From a checkpoint of a small transformer trained on Wikipedia.
Architecture: RMSNorm before each block, rotary positions, no biases in attention or MLP, untied embeddings, capped logits.
Training: a variant of Adam for these matrices, 141M tokens, 8594 steps.
MLP neurons of a small language model. Each row is named by its layer, matrix (gate and up: input weights) and neuron, and shows model dimensions 0-159. Each number is 128 + 24 x the weight over its row's rms, rounded and kept within 0 to 255. Numbers have three digits each. A neuron's up and down rows have the sign that makes its largest values positive.
After each neuron's rows, "fires in" lists the words (lower case) most often at its 100 highest values on Wikipedia text that the model never trained on. A number after a token or word is its count.

L8.gate380:082120128133179121155116171087128114138130124153106122143119126119154095150166175122147132108124138083172102136126111132152125155145166151136129147167095107155103139168127152121119140151155165182138084145131143131134114140133106103143106135098144135149136161158100121113142123145123127121106094138103155118110120165099118127102099087139120108123158059116095142112151138168111106150099130150107102101155128188137131115110146088156116153119130116128108122082173134098184127098152128
L8.up380:101115105112140085133116137126140136183165106091154153089150136155108143127141108115135137100128146116132122126112129128143083131120177136125112182112115117098120115151132115175102169155166161166107122129131125151151161180142135092118155152089129138148154162142119136129151119132134095067144140140157136094107150109123131134116096139148148109142140086184121120110125121151128140148125136148093140137137119154120126122118097132158110188134110099130062141093120141078150114075170143
fires in: "this" 21, "they" 12, "by" 6, "however" 6, "on" 6

L7.gate446:103095133149121124119101138123125145143108146142122114114161154157105108120158157148163116075124136120144159150119174080126124091161157132100072113081139130162135105117106132153115129089115154164142108146135127156099144125107115111117124148135110126110132093172115110122112179146113166089161088143140157144101158141124123146082074119135091095079159115110140154091100156138110154123134152129159121136109150123158141150129112113144127179112144151157181104137136129160155096159131124
L7.up446:126116107182166120109052134131102133166101160098113119152167139134112123148128145127108104143141115113101110154079137148110109070117147137095088125095164101129127118170145152176109137101130150135117111170136095166107106137086122142147156142147143187097109101120132135116139180184144135143132120141110145125139145127153117137123091148176158105109119096102138148117117102116111110107127131149118108128118107144140156131150090153154131188128118123113144131116138154135122123157083104
fires in: "october" 25, "december" 23, "august" 11, "it" 10, "while" 5, "finally" 4

L2.gate271:114130113100129139128127123048131125123128106127088106166124120122007115095132116129132079101127178162129157129123104137134131133122129107112132130134135079133068127131109125128141120153123127128121100138135114127118080134063118126131118120076120157129135127142138127133105130116135135107122124133148125135161098127140144125098120125121130124130088132089125124165130128084127144110126128145124130133146125140127055133135186121080126083131155128124133133132172115131143059162135130
L2.up271:130136130079129104129058126141131132127127117122135145155130180128143104090130063133185159179126137117125109126138092126124126126124126145163131130128131076135068125125107134126119115102134127122123180140143147125163128125096127130128102138096117135125131129138119129125130132100147138181122121126135130124229134135124172124150111125121127130129141134122121118112124124137128166190029126105131128180114125128120168129129136135153127115122107121124194127122125138150145104151163134
fires in: "season" 50, "reviews" 8, "review" 8

L11.gate83:138144126114118102155121129124150119114101155160135132174088182111154100134056138110133142131097110106092134144079103136091176153152147116140120153107100184120139100108104103092109181143125112160139100148129126157130159162142114116154109123119133125120139100164087168113131144116151187116078119090112128115109119153151161113105151112128108143158126089116140137122147136130117158134115076119144142154139125109098133153103132142109104117158118098088101141114112140119154108079145132
L11.up83:160146139135118151141100134151139147092167131158119116116144166104118121106152102129127114130167119160159117125139138145142131099120110195135121193147147119154149114129137152120073112137091104129111130119141148109160154139147121139157165138141074108112090132117175128154127138185126162113145150102125094087146132112158126140093163138142122105130139108122073122155151106136126129152134092121166126103163108134156172130150191153093151098112161164115135115137105128161146097103110120
fires in: "them" 16, "any" 10, "announced" 9, "top" 7, "annual" 4, "ranked" 4

L4.gate499:126170139151166144129154148143163120085106148135136101145124192130113097140156105106106148116114121123140136175123129147159117107153118138133115086127115166094081121176124132137120116127127115085129110113103084130162189072113108124159146109140103126141156103132130097098086147128114140141117099163116114096155157163141163147109110112133122109127096107144101166086143144102117106131140152112125079106136140132155102142099167148105136135170107150096150091111156106145115122083118113
L4.up499:097100115183160134168165131128133115120140132133127089138126118130083127155111126140105087163137098118141118113105088136125105108160153158107098090103104142117117134152124088088115155131139162161129098150139137118149126091115105121111111150155145093124118114135138177152096127157106186155136134150184162122119127134142144169130094149165146123124077129088123118132116158143126153135108088117115113103101141113115125119175191122167137109155128154117154079107143144130122121136086091
fires in: "april" 29, "november" 18, "lakes" 7, "january" 4, "february" 4, "august" 4

L2.gate524:184130133137129162129141127143129127129130152127110111121123189119194148113129136123140121128132121153127130126129150132127133128125130137127132128129203045123091129123123121129128138175123129126121067163152104124109098121118123123124125132145085085131124124107127131136111131060149118061131121134180122126141106124114131121120128130098126132125179154085129131099126127103127203080119128176127126142122127121124129127123206108076128162114128132127140130135184160127123137133129131
L2.up524:103132121126124105129176132130128126125126096126156066112125112126199106111132081127168091178131150137129116132127218125129127135125129151065129122127092064127053127125150130136135104074125132126127155118111113129145108126185133126132128128140093126134131128144132129127089131174132121193130128134119132127155125127139139127169112128176125132125135128058120125131126127104134150136104126134129124140114122130133148128124163122118132186068112124127130130129096125122132130169155124
fires in: "season" 50, "director" 12, "actor" 4, "doctor" 4, "the" 4

L5.gate588:107099132110132190154133126165162137130121122112148121178102141129128081126144144140124142165124123076104123131122113105102134133113106137173151090119126140107142098126153123128115111134197162150155112145154132047142117141104131107123134153110144113104096138139143130119105116148163180127151189116164143132145205134120089154140119151095114112125087123135118092129118131146153079147149141122117145164103139159125110110120098128108101135143106122114121098129126120154159174119124105
L5.up588:129164118160087181152152147085150126150144111148131104147094114174145143125156131128149119129131163175104147135093110116110155129135100058157145143152144117088113165117131100077109177139105128111106112093082094123090117110102103119129103109139144138112118188149135142123122103153108094100147126138114143121131153099149162132124173132153126136105137114147079113166147142136101142132128089113108125111087119123088126163120105110133100094140148096140122147134142102098118100149162132
fires in: "million" 14, "social" 11, "awards" 11, "award" 11, "billion" 6, "piano" 5

L11.gate356:094062136140113116139135139117118096154119106149112142123117117135069097137170128089119125138109146095137088159129177106144106104168134117136110118107157137093181095120089108162124153155089108116178102138115145122148095125112131112138123128134128153148140132163113120088162112060185175118100081143116112115104109116154112129126108130130113115148119113112136143119165137128128130132109137170118109128088148100115164101114122141155098178129146137109106156102158106083128124117131113
L11.up356:115163143159139159106115163156105128139166162162136089103142101150158103160143113085127133115127111158118143112149161137109140139126112142168135102130153149147137119082112112127097173095130119137098137112120122171188108145100164087127137181102138102140128175161135102152141126140137128097165149106111156125094124079151122135134137076121132143120132096142140126147150123142125146101100117099109133109142075133199199133126138140135113120125101106105141132124142168122126109094128114
fires in: "to" 39, "i" 10, "weapons" 4

L5.gate441:105113087129184083142143135129137144144093110107132119116157136137142085136146142161081131111111135133113135174128128113137127109086093135137085102113139110153126074149144145140103141147149137125154094176122162126158107171103085132170130150125086121117118120149095167117116173131123140112162170117134157128111164125161139141087134136112072112134153117108074131125083119105137095151144109137127156169088121152123143125091134141107125134166133110131171112135171141132138119121146167
L5.up441:157148144093156122120092118144097122178129147148096174157109135127136115135097158134117096120144166141121125182131121129104122115119119131118073121070143132149104099125129143122153096099114116061127159156133122121169126138118128109143145110137129128094154125175136126095130066140097126153079133080165146104169166160129129105128089157112111123094120169148102126126115131163152119103142106121104125123148080125120147178139114111156132128127091137128168125151091141147111121144164118
fires in: "february" 18, "professional" 12, "african" 7, "silver" 5, "involved" 4, "friends" 4

L4.gate70:097133111158164136153146143151138161109093114102144125146155122107124110096131110099141126093121101092103147145127117135133136169175149129126132110089126122176068151140093091155140147145115117136115119112150152105124132088104123134115064169156134154118171183126119121147137153133138158146065136122129144127119117121150145127139102121086091091153102109105108125165101155138115076142127117130130166131150134106162127153116153086127107122154136157108133160124118154158201131118125104
L4.up70:145084143101113101118116167143141095113131113173121124157144113102141127132146147182179093101095125132145102090133131118145121133149148124091109100117119157103151189124079115112117146110108108125108120116134086089126136134129150100156100129095118137099134150086135127115117094174111122116140122157104164141153142169200143126129137149141103113148147143104164141163119104142123102110101106091133125156103126121128111134118150123131168129161138136183133152175147157148100108153185134
fires in: "named" 17, "education" 9, "number" 9, "location" 6, "foundation" 6, "founded" 5

L5.gate74:110120110167157150144142158102173120130117123139113132132111168101152130159141137120122110133124160132090168122144091110095125132104122144168136110086119124146090157181137132119128161153170155116111088141139149094113120125144076091156095127126131090119117118144114161129132102152136169147155125128135153137133138122129106100105097181127130128142143145134079114126100118122113080118182087150159126161117144158116124154147129065087126122094174110118129117145141095160177135163111153
L5.up74:100146126135167174117117112100161137133090165109128125135170161140140116121127098173125111111155160102096154112126107124103140103106140060139149122130123116153116130109137124134126129144111131124082138173119107105131151129126130125125102112109154128130123135138151133181104149130140125116151132116137118147125144109131153119124109105124130117184109180144113126085129135118072084125110114109148115125103128195093164150175109099101119144159170129112162126187125083178113083158141162
fires in: "february" 19, "professional" 14, "final" 13, "finals" 6, "album" 4, "second" 4

L7.gate425:087136138098119167123135180099141124156099161146171135113165141145144126146110140129093125161189092108122084078113120096131147127109093121069170116151128112131096152177161107123113144136100123121123119195096133135158162137171158114141112129140105115132178135088104146136147136114148108137127143126121086126126088145113138129109102086141106138103130134116124123114143107146070151120142097143163108094106134128140089098129159122123136064140137129107126120117116125146108113141106125
L7.up425:096096119091136176115149140114137115170122142126130114118124112123136149148134136127090142139202072121157118084133131105136118107115129110093163119129145127120136115157142112108120131091137139090118122207155164189151132116167182193146114142135156130117164138115126114167120129142129129131143164133119108142157082137126153087144140137139095126139104130095122112119140115164076114110145119124107155116109143134097145143151169106134140108154132107118110151127134097158107151165100087
fires in: "by" 21, "after" 14, "during" 9, "despite" 8, "up" 4

L2.gate144:137119132132128109124117121089131127131127119135150105098136189098117106120121120135123141139139186115130164124130166125131124130118119164188124128131134117125047135134131126134143093120127129131133162130128127126159125126206135126131098135143139147124127133090126121133103120186108129107122130127050123135116132129146032130161135132139127127132173162156133124145126123138147160169117131094124120122133118157146051137127110053111125169130140113123110128127155099118115099118102127
L2.up144:118125135167132114123112125127130131122138121121155079194128140098123093108124114135166196108132126093126143132126117131129131132134115174136137124130173150125055125133123133132127132055135118124144085125156101131099197132192126126128097141152170151120139132121130127122164133163104128165122130132125136137135068122146155128151111129129136124127164141154122131136132133142120162119065136149130126102103131116119176130125136081112128119224115127128102130132104130125141154158125126
fires in: "is" 66, "take" 7, "make" 6, "celtic" 5, "lake" 4

L4.gate188:144143091088124158138148090130102127163152127127108116129126139146140113166139158089170111136130169135180110119142151163128104173136165098160092118114124124145119130141090146120120077113141125116143147068103143072092074112129132118098142150092110131128116124114101102130147137162139153140115134149106095143092116164116150159148135091113121144124136127160097103119146119131126185174119154154135128145127143080158193175115128124134138130131129127123154100137115122168127161103132160
L4.up188:171096123091116120146130144163093146141120120089137095140144114125129099180136097096132111143127136124161097118114112138122090191125183164137084134107138118145117108091086176120169132145164101128145127149121126106122075115128131116156108137114106149129137127113115100172113126149104149126099150152107134126118105140139137138160104088085109147160114107131084110113142120110132138113158164126115162121131137132147140157112137089119119217108115148100133100095112134157166161109128147
fires in: "2011" 19, "1991" 10, "1921" 9, "1981" 8, "2021" 8

L11.gate54:138137167191146107172148127120136110120152119105111156109108129082129110124130101135084119136158183091171153106126166112083108139129167115109137152128166159138166126123142170121112138116134125141144089131135134085110071081151108129142103144112155126113138152136155145112128108156131087154174105119143140114161096120141122121106148146162125107149143134158162157121161132159193139156144183121129125112141117138156155132111135120104132155095128110125105141149159096110117139105121169
L11.up54:165138114140122161115118101156153129157119105111094103075138112151124094122089166106108122171132124169121177163130137123169138141131106110175138137112143111122184125125172091127140097135105106115110134127125167155127137126118141115132125127111098118118147126172110096156124140097133097094121107107121139164121126123137129117178158121077105067137113112124133130132123141125134082167134135145120104189107144124167178105154172137110128119101145135144134121138108086143188153124135093
fires in: "people" 26, "title" 13, "article" 6, "texas" 5, "vehicles" 4

L10.gate519:123099138126131161113088131136127133155142129108132128103141111118116133152114132102148155114136163116196119121128160097139125105156155188112132147117133113119112123115105116145075113163130117158152122109128106174144123119097139139121179158139078104106177114134138112128137101114144133110065162111131107103125184130125151111108121114136127153104136096156119110136093155096136123170137121188132127119129139131160166130063146082152123152094169171109133132122114104116163137086133154
L10.up519:163131151122095131163128140113115089143110169136131103132130117147139138086116125114160157085162156115135114152070134114138193098126089116108107116146117081166136136126121160145112139129139122124112121113153139102129156114141145109087143099088134117099109115105140128171198088148149104104087127091139157141115135107101159092165136121106147165131126120139133141139131106146121106106141160134124080127139079103084129145140153159150157084147129122110156165163149106167116108125138137
fires in: "while" 32, "because" 8, "named" 7, "however" 7, "asked" 6

L7.gate134:131143096150199137171107142130108133141121084164133127160130145124113124105150129117132070132111156131086113137124129123157126113121100133125107110128116124115119102087139116160107130071139127065114109122140104123115134139100089158150120127134147138112141143142131166113091174111111142132171111125135149140127125133173131156116142110122080150119180079106109126142130096157146142146149119090137172139139122137121182162109061117125111156143170134166154117139121084104117095097140148
L7.up134:110095101139133164148137135117125148074149090083141088143124107154150098145129089137180097123141125130111138133163130121190109121102127158147163123157130194120128129130100125149089116154152131092142116086125127094109137100131107100138154194145109101118109127130158142156144177126112136149111103153136076129111119144088177117149139122095146160121115140135135134103159136127169142141129166133147118105093112145121110131116132141122131131110164177082120114127110152129127181144107146
fires in: "league" 18, "december" 18, "team" 8, "legion" 5, "le" 5, "lee" 4

L2.gate568:119135115177128141124119129094129128126132179128131163130140121154200095128131200123101100147133099123130124130135162134128136125125121176129132126130082109120122125126123119135127173170113128124128149106121131129110029128103121133121172127148150125123133127159132134132088122065144123083122124132161129130106084136126139132139136128131129121123139140078122135118124138108127085126148130136131129163120129116114057127121096091115123119229120126119133119120152118135132068138153123
L2.up568:170119122133135106132177122105129124127116157123094106161134141110089112104123046132205150107132139121133142133129135134121138135146125153100131132123123142129136123130113133135138057107130125134131178128147175132110140131122141130130080131127089126124127125169131120137159124120132137160131125127059128125181165121135082130118121131083123125132137135142126130129127128147144141114145127102124129150130134108128178126124248153183133152154103128131077130124117140120141164112106126
fires in: "season" 36, "own" 7, "brown" 5, "several" 5, "town" 4

L10.gate483:104103089111147161144119144109165102132137140167125140122131137135160120136095138069142156148148120158089094098078140095108089093112110116149147163195110105152122098123106095112080148113092136112128124173088147117135109120167164145108133148090115133161147105141109114081134122123151176110102141133133177130133121113137121143119093128101095112107120127122108128139114165167102143113129122146145142140113125124114112115168155139108121125170139113126151152076148112136092119175119170
L10.up483:168116123107118123120156147132148100192075115147183121147145091132130119129080133114134155113142119137112122073133162102123106114091145140137184173165122124100098156132114157136153107101112125160081137157131101176141153106167167153115180162130146157143165135129115069080113152085120170098067123120117152146111143129154125138147112125116134113108126139117115133119099126133128121158152100175156145123123104133122129127118152118131123097138118148146126146131138134107161139119146114
fires in: "by" 93

L2.gate60:146128121109127096126176128065125131127125196125122095173145167142142110154126130119140146113128113135132190125129098129120134134119132117138128126123136180134142128129140133135128177117133129129140109130130069122168178128092127124119147124085172123128128128104135127127142128139138132149126131129146131122116115130116100124169105127107129132124198140120127116171126132104144205141099134060128133157147132132111058129130222150148125109106161125110107128131152145114132159108148127
L2.up60:129123126175120146124117127175129129127123159118073162155119121136182120128135073140141157198127118130122125128126181133125126133118130148083133129124096083132199123132200131128132146159136128129131172135102166127106136127153133136141124129161057147133130122126140130118160133178092128130129127116175137120116184129130108129129108125171128127129153138133132116126122119155125068106119132110124130168136118149138112129130136084188124116117101130124205130125112138140131130146099124
fires in: "an" 56, "another" 7, "any" 5, "announced" 4, "ancient" 4, "animator" 4

L2.gate374:122076107135141137183129151117161120106142123147108120143082118136125151139120142132126108120088127122084110096110129104128118193137133122121105155195107131122116087086101145119147135124169176119123147121068125120128147142126107125109121172135125101129096095097121151087124123122129146142113087143134147102134121144145138132115083089136148132108135126131083146124144098130126133130128106109191150140102122164139121101115116116127103107109152175148136072117130155095115132121115215
L2.up374:145101090119141140181102099138142157060140110108116136135115131133115170124108141177121103126117100122076143106120143155125098180104134123129129127151114128142120076080109152106119139132154143120087141109102126128136126174114136140097134153129129109164061106114147122134129120125121112156112117131137128130145108110167140130116128103150159162168137144135107110139152120163145123127129086101163150142123084129145117064140123132111178126123151130123134081105118164109115113108128213
fires in: "league" 20, "lee" 9, "legion" 6, "leica" 6, "predicted" 6, "le" 5

L10.gate541:135115124143106120134095137122124098127110100175094079123114133138128121125093089087117118145081113166132097135105109087155154171157163141127112132097096143125125069164146090104088165149140153150141071135104116130149117132153104096137115129102098153083128118121080117141136093104150116150120130202127126120114147156105121121150143085112117101103127114171146136148119130165123142130134132170104154124168159163129150129134156142122097167140140143153144111110138149094127154129114101
L10.up541:128079108165083116099163127129100142134091133140092122104098144155171131139138090144125141136110098122105128194161132134092146130129165152163122137082177159118128098123151065123111153104142147131147125087105121121115124158156130111143158127110104135113157127130107152142157110079149126160136111120129142122098136107089111155132137119101126100108131173115134073143113161133102101131130104172081117133098134157141138144133185163126119125122127137124144164131153111149080138148150155
fires in: "would" 39, "can" 8, "should" 7, "could" 5, "may" 4, "must" 4

L2.gate92:076122135143123170129197130090130128121131200125167131141132138179207138105128143132152090152131162119131163125128206133136127139127128143117131127122112092127120128130131125127136157184130131118137140138115149121122139126070122129130064134135092151130114129133134128128133122117169114155126137119138123124121137130123026134187114126089133126128139120174129128115131126125131185103125126108125123141147124144111131129124078119143127106097092132126148126135086137127116134096131137
L2.up92:138133118076130181130130122162128127131136149133130150146132111160141161110129133126164115197132180158129130129131097123128129135140130093138128122130081168124116125134114143126120158054127120129130140121123059129106093122132129129121197109080186145128109124190122112120090128189159125094134135140147128124132144126134082133127144128117129131129169114181129133122120123170134118147151128108122119141124124125146179135122186084141124104128156128131183131133115113129139081114123134
fires in: "award" 18, "awards" 12, "edward" 10, "country" 8, "edwards" 7, "mohan" 7

L5.gate374:165132114135135150159112145108141093145106109123106124114157128121107161135112102082119099077139142119111128136058132136105119105121095162160112098130154124097097151103121104111122101115152091155148097117129079135108103130128107136119127105118157165094130130126126128115078144101086095145110131141098148122118165064131122130138198117128152097143124118157088110138124154144100103166161133134107117175173140130110122133132097104094099126089094132130103135148121115125164177157128130
L5.up374:123142157155126127113146127145154117160109130155140162127108111164105102125128132134084099140125122119134121144132120146129148128098154163162133122113129117127076111086073127149076136104109101129103126115111077151160126159118172140099112090138137144124124131155123161099142155162146099155124110099148143170090117123102134130112147126145140119127117185155130165085148134109135166057118143106123092142117122142125123147097152080133133123079118187108131113149083139143126119111154186
fires in: "football" 11, "township" 11, "championship" 9, "debut" 7, "footballer" 7, "debuted" 5

L5.gate354:100134135107155105114124150115099115124128135159126162144154155135109085107134123089133135129074120118156117156098156149141115114099081120136102165097115145176130154081144137125095139087145094163157115121143143054123143146108122119107115164138157145122100092128150116110143163140138132113100108130107175154112127157129113135123106132120110125118138108140132101104138104095118115165119140148128164158131140093102178153117119067173113120144099184110135125108121115114121071139157171
L5.up354:142085143092117134099116075121130143157133131096113122137134110140099102139117098152148131141146123139125108119076158104094139125077162120100110108119109100132131123080123160128167115104164095145129159135101118140130146165156177100120149142108117104121118120142115119105169123144101106115134146090158180123146119122140092099157096167149126071117142108147133145107123100117174127136096128139135176165135102116145131122122119132112147130100070144129136088094095133083080172152126115
fires in: "used" 21, "included" 14, "use" 11, "uses" 5

L11.gate616:105104123120140136130103141146121101188077118128109098137131117140118089105117114089140131151097092157125109157125169116096111105123106162122124148089125158139115078133104139127104112093174075141104100128185165128119112134125122119153118133071102150148155137111091092140117141117128128132158133169105106132125171117098119118138105117101091140147138103113126146135154164141130154128131193164152152125122134173143158112113173114127121117146087157113159141100102092159127149104112105
L11.up616:116116126197164143116127145159078131156099142151111150067110141117161069118125123129130127098121130132119120159156140121146126152175142151144185128112146130102118137144145130111112134094146127098105129117145131154176104089147137133141112134105112112140134113145118137155131111106158161085150090175163157097135089128106109134137162079144088121091092133131150116111145107124131136103142113135102096125103138068114159134143156149156135118125100152129153085128134162120100154181113113
fires in: "to" 52, "can" 18, "will" 9, "must" 4, "t" 4

L8.gate214:083144131150115170124133116134170101125103129141125129131154157156156113107120125110133145113096170132156137131092158070104119137141102115150124175162148148149139153151127154099112122081124103172145113083085130131140138164133111108108148144076101155137138078173133125100177115143120151108118148142107113159101141097091101134070112097148083128112161145156127104126151116137118155125119157155159155112143140114161130126086081129162113140123129116127136115079154135100125150129148146
L8.up214:107124142104079152155145127124085139103162174100094113134137138122112156149152109150118132140133116185128139143107113157121194144144126073112105128118144148130103110099162132120150079099117133109145140157126130112111126125127140169121134076129155145095164180139125175142114101085136130134150115128163069129137097126129107139185131159090167136197153149139133099112129142123137104116126102146144128113115102123121144125102110120125160119113101120136155105122131110125131177156106174
fires in: "would" 38, "should" 7, "attended" 5, "outside" 4

L10.gate258:082125158117113122095098132126129132116105163153171134076113162110093107148143159086120110153115131121154066138133114077121153128125150135168118138202175150147128121157104114126125134132156137134141104101099133128118077137150120102115130105139134089129144127160068137135137101131161128129087117116143163147106127140099095164119118147105105119124130130144107119134140120149132115097098141115162111114126180131114124100165179123141091103132174125142141098116162122193125137143151126
L10.up258:170163146135165111120138138157110125116084116104176155079134136150141115172136135110134157077116117159106162179089157141162133128126098119093169147156116118132146150131113110120162130115121129167136135138107143129137159120117171146133134159128110158171149177111141126121114113127137137117135120098144175103145115153126124121124111130130120064155083121138155090131154131144132154186147155102088110173103087147172146098151167115105107119124114159107148103136130120133085127138139134
fires in: "life" 17, "late" 8, "built" 7, "between" 7, "leica" 6, "large" 6

L4.gate428:080163160109145107178114137087152104121114160100129113147135172111121125101120124098136117154144168127116159147097127123146148146106085149146127124079124069126142153145100133128120134120109109077129110099116119146160154148128129119131105134111126106122163126176112142148159180184200152150103138136142129134078118139164132118076125136138111098159134151126133108102166167130147121127164134098117172119134131141139143132134129141167090131098126086157120136141155095135157097129117130
L4.up428:069112130144160162176161147133105127150189172105116115161121127142121154119132166151121133180118120177177168142150124118094123097159143115101098139114141080144168137166131122082094121116125139118132117145157134117119132139170142173122129138137124108130118115130089143091084162178166163129144107146143115121128155135131102150119120143152116125146153094092097131097089113093119096121187130101114134108111148131141150159130114118149140126109141132123123097131177111142133108131102140
fires in: "played" 24, "joined" 14, "source" 7, "finals" 7, "france" 6, "race" 5

L5.gate7:129124126140141126157128143124158119172115150133091110190110136108147098126159131117124131072092151156131087138089134126132166105153165116112099094147093121128174135135076125098144125132135126147162107131146119166124111142108095104085117148110090154115153116161126115116139145084149137139169105122140119120110104114127129109141121092110115124074115115096157113131115176142147087149141108128133147100139161175135154142120174116109128148159132136187111090111130116129156150108064098
L5.up7:150155099106129132114131071106133135142171167112109112179150089139137126108136152150116169066130150171130103155132132165135166104101150117101123076124153092130139134136117149110118109138127089158104171130159107158131137140113139150073151126118106166137080133133157128137139126113130115150150137127180103123093129099148119115181142119134139131112106126093151115120083158118155121118086132131106125085148115104125183086147146129132155119094145101136097116122132142152117157118094097
fires in: "it" 48, "com" 7

L4.gate200:105106099136120125165165146143155074112105131123152133115131130115130080134104083117159116089141082151136177181121133095110100150125129143104105167098141148134124156175120135072117125128174151129154094137137146088125120139154122087118118136135127161082113146134086143084108142152147183108124146156127172138122168169136135098114103144105131093102140098133121108156109121125140083134101114110115105123132160110127138152116165129168131137123152126103128119126138142168163092110137154
L4.up200:081147104122153075084144117120133111143137106116171146111154117091160106170114143114123125149149085116107120165141140136119163116128124177096107174106145120138132098160083111098143143146125137113123119115127151107109167131137146084124136143085172121129178183144132144121126117148121098153121123155146154114090123140119133133145094113170114106129173124142093089165129106145135105143119125143118135108151148141188137131157158130102154128101160123139183161160122156129098088124114152
fires in: "will" 10, "number" 10, "still" 10, "lead" 7, "leader" 7, "named" 7

L2.gate49:196130144095130137129091123089126125136151109126063062079108124110093100168125132119080105218131145100129102127126142135132128135144128136157130138124176131122113120125078120144115144055131122130131104144159136120152174126118130131124192135170143126128132126111131124139124132117140137148130137130089135128132100123127150132156164130138126124127115156129129136123124126094127079071160128133132126124116128123165169118132198131132134123152119128112067133129102133117123164127140117
L2.up49:154129135155125123129122131079127129131127183125102146205142136118100122130123087133103152092128109120133120129122084127133138131124127135076132134122139108133208124129128114125125104146127126127137100227143121121103076127125128131123104142059126126123126127158132133132164121108195131072128132137171137134123166134138100129113124130137126127127180131146132131130132127149119178149176126140128123112129132126126083128124151113173127144158086130131199126126108114099122122140109129
fires in: "county" 20, "state" 18, "candidate" 15, "country" 8, "associate" 5, "senate" 4

L10.gate105:115131109146128155163137152138155113133082160124111153134147162090119085093159108110114117110091174115129174135119113163140132120122151118078127122146092118137097133099104132145120144108082139104118073162110112164107147097139128127103153148131151126130169099140087140096108136131138177136075118142122136124113107155127154152128139118136142097193138061108153112149153087100139141177156144135118125138152113095151110136145116128087093122118120145137126109105147102166151133087117132
L10.up105:134112116123177123192110160140104126105129166115117134146118146143116177140136162097162120106092189087155128160106129124095150094123091156102120162122137127160131131146061195089119125121101145137143090121145146162146105165107086135134083121096144134117117135143126127106116117136105133109115119147148147129133144136100121145132097161140142122144153141084158128117117127118184139144118136121076084162136134164117147136120130104121122179169114099106151151156118112130108118131154143
fires in: "october" 24, "september" 19, "april" 12, "november" 12, "february" 11, "december" 11

L4.gate434:090131180118123137124113138117142132159105123202138108128126104121155139119152132146130124108110132122098117119138157111079148135120140117123142171133140140130109118076106113088155112076126128112154122123148133094120107159104121113133101106095126084119126167168076146127133112151168129099126120134142113116125105114107155147100166128101054141125128152129124130114115153169159053118076089101116112109151165146145154135139143128154130128121143162163127135144138106159095157150168154
L4.up434:186147134156126111094126099123133153131122093101128155116156112111131097118196137119119112130162131131133093128140084166108118129100123137144128119106175124155108141126106090143169103160111118109140134088100157126140107125087114145134127108133095162159169153146145173162123119089131137100109092142105116109104127135118163142114136135088137094113139149142124123115125126176143118176130142167102112131121161175150144083111143129185136146148181132138110162151102125117111187123121160
fires in: "between" 22, "built" 18, "front" 11, "bronze" 6, "bought" 4

L5.gate20:112124112141174123123144131152155114154146099103141121111126164113112054171127120143112114122114127107129127155133150135138181111146114126086064100097096129163125109169096152126115142153130146157150090121180112104121127131104129162127150148153123129099133118153132153103144144120103175144100153150151159123121150144156156119103108122129109108099127101140138102090137097119183160123124136117135154098107099119173168172134163087153138154150117092140173136160129098136142119133139086
L5.up20:108144136134114127105119132142096154145163148136150149146133152156115075149152110117152120144140148132132124136180119117155157086122179130122100165127110150144131093086126110135046116134120113096175130172140144147142128111179123108131143176137165085114133114171160082137161125129129100132086136127123090141086109142131136108120105136115138084077129149108119106098106132142128171133109147132131151117128134088136110149140161124148146122171090128134149119128195109134121122150117152
fires in: "became" 23, "records" 9, "patrick" 5, "even" 5, "leave" 5, "meyrick" 4

L8.gate279:141115170136143165107174173121137128136102169150134131116098147128128101145172109127106107144132116160140145112096122129174157108118127092117154104112110157089075150130105147183130123114103158105149092121161123136158146102138136157108106149141138134141134129140076093148069139138118135145141113116173090103157149113131143136146118162124100127133160133100107122091123131092138136147154140147120149138108122122123149170124118087104147125130165164139054144130089117139091105137079145
L8.up279:121124169152149131117160181103138125118100186141139113122106155147074134150142111122100118119120105128160118129092100157178192118145115108132161062122136152081092128113137108198140116111124122126136095138166108159169140118144137140134112154145162155146127110165108116137094114135134128164098098143159121112145118123119139107141120143108096092118135111110120148088158135090115152161114118143125141127084114100123124177130116089105126132153147122147102127151087125151115086143104136
fires in: "april" 20, "september" 15, "october" 11, "league" 11, "july" 7, "november" 7

L5.gate14:113107125077121121121147105128137134156101135077093109136142113097102120113112085105147172127148137097080111108099113115165169141121149129175144142115105164133162110099150119129185112105149128122148119157154101127114137138117113103149093115147110168090130149126089094131145117116141095153181178152132125124146118097124102118180127112105130116116137104124119085128111154138145100159147112123125152131142116093092104142163164080112117127113083153133154134152099108170125125148156084
L5.up14:145118128136157155127136134095129127120111141120128118139153179139131116141097119110112112125123118116153133154158147146082113117093123130168082132137166085173112133181135150147137141130115130140076132130112120153165099156142157111127163118124102136168125107166127156126069205141105167134103119088111113152151134124120138162134090112185108122161147119142155133105150128126136151102145159096120068135096110117158133134140148178115106140129131138096148147151130150146122106097083164
fires in: "football" 13, "production" 12, "construction" 11, "footballer" 8, "protection" 4, "basketball" 4

L4.gate2:091154114143108125087141140130097119101127147108139148076132163136133076182167111082113126161111085115150111111150147145164135108102131136167140099147144151165138118131120106139133142156152132085115093130120099132154104123085110161153147162125089108127154112123136179161113128109134150137125092135137121101111133138116110127095155126101139112132097147171159121097145120130080103142150134123090090107128174142113153082123168107081097134127162132091136135145156111171137098130129131
L4.up2:159102089154096165099143116118118130102120122131158151113138112148105100153121125083104158136114130120133126147152152127159125067099153161082110137093155134162130155161116139162128100101147095109134112114162131124098125120113133134104152151161138078100111062109098125085127134118115150115123086180139150109105129159095121145117101171137122130091156129140140127117143134135109085134135172147140085095123145147172160131147120145132096122127146163117157058118148107140108114124134144
fires in: "between" 47, "china" 9, "lee" 9, "leica" 6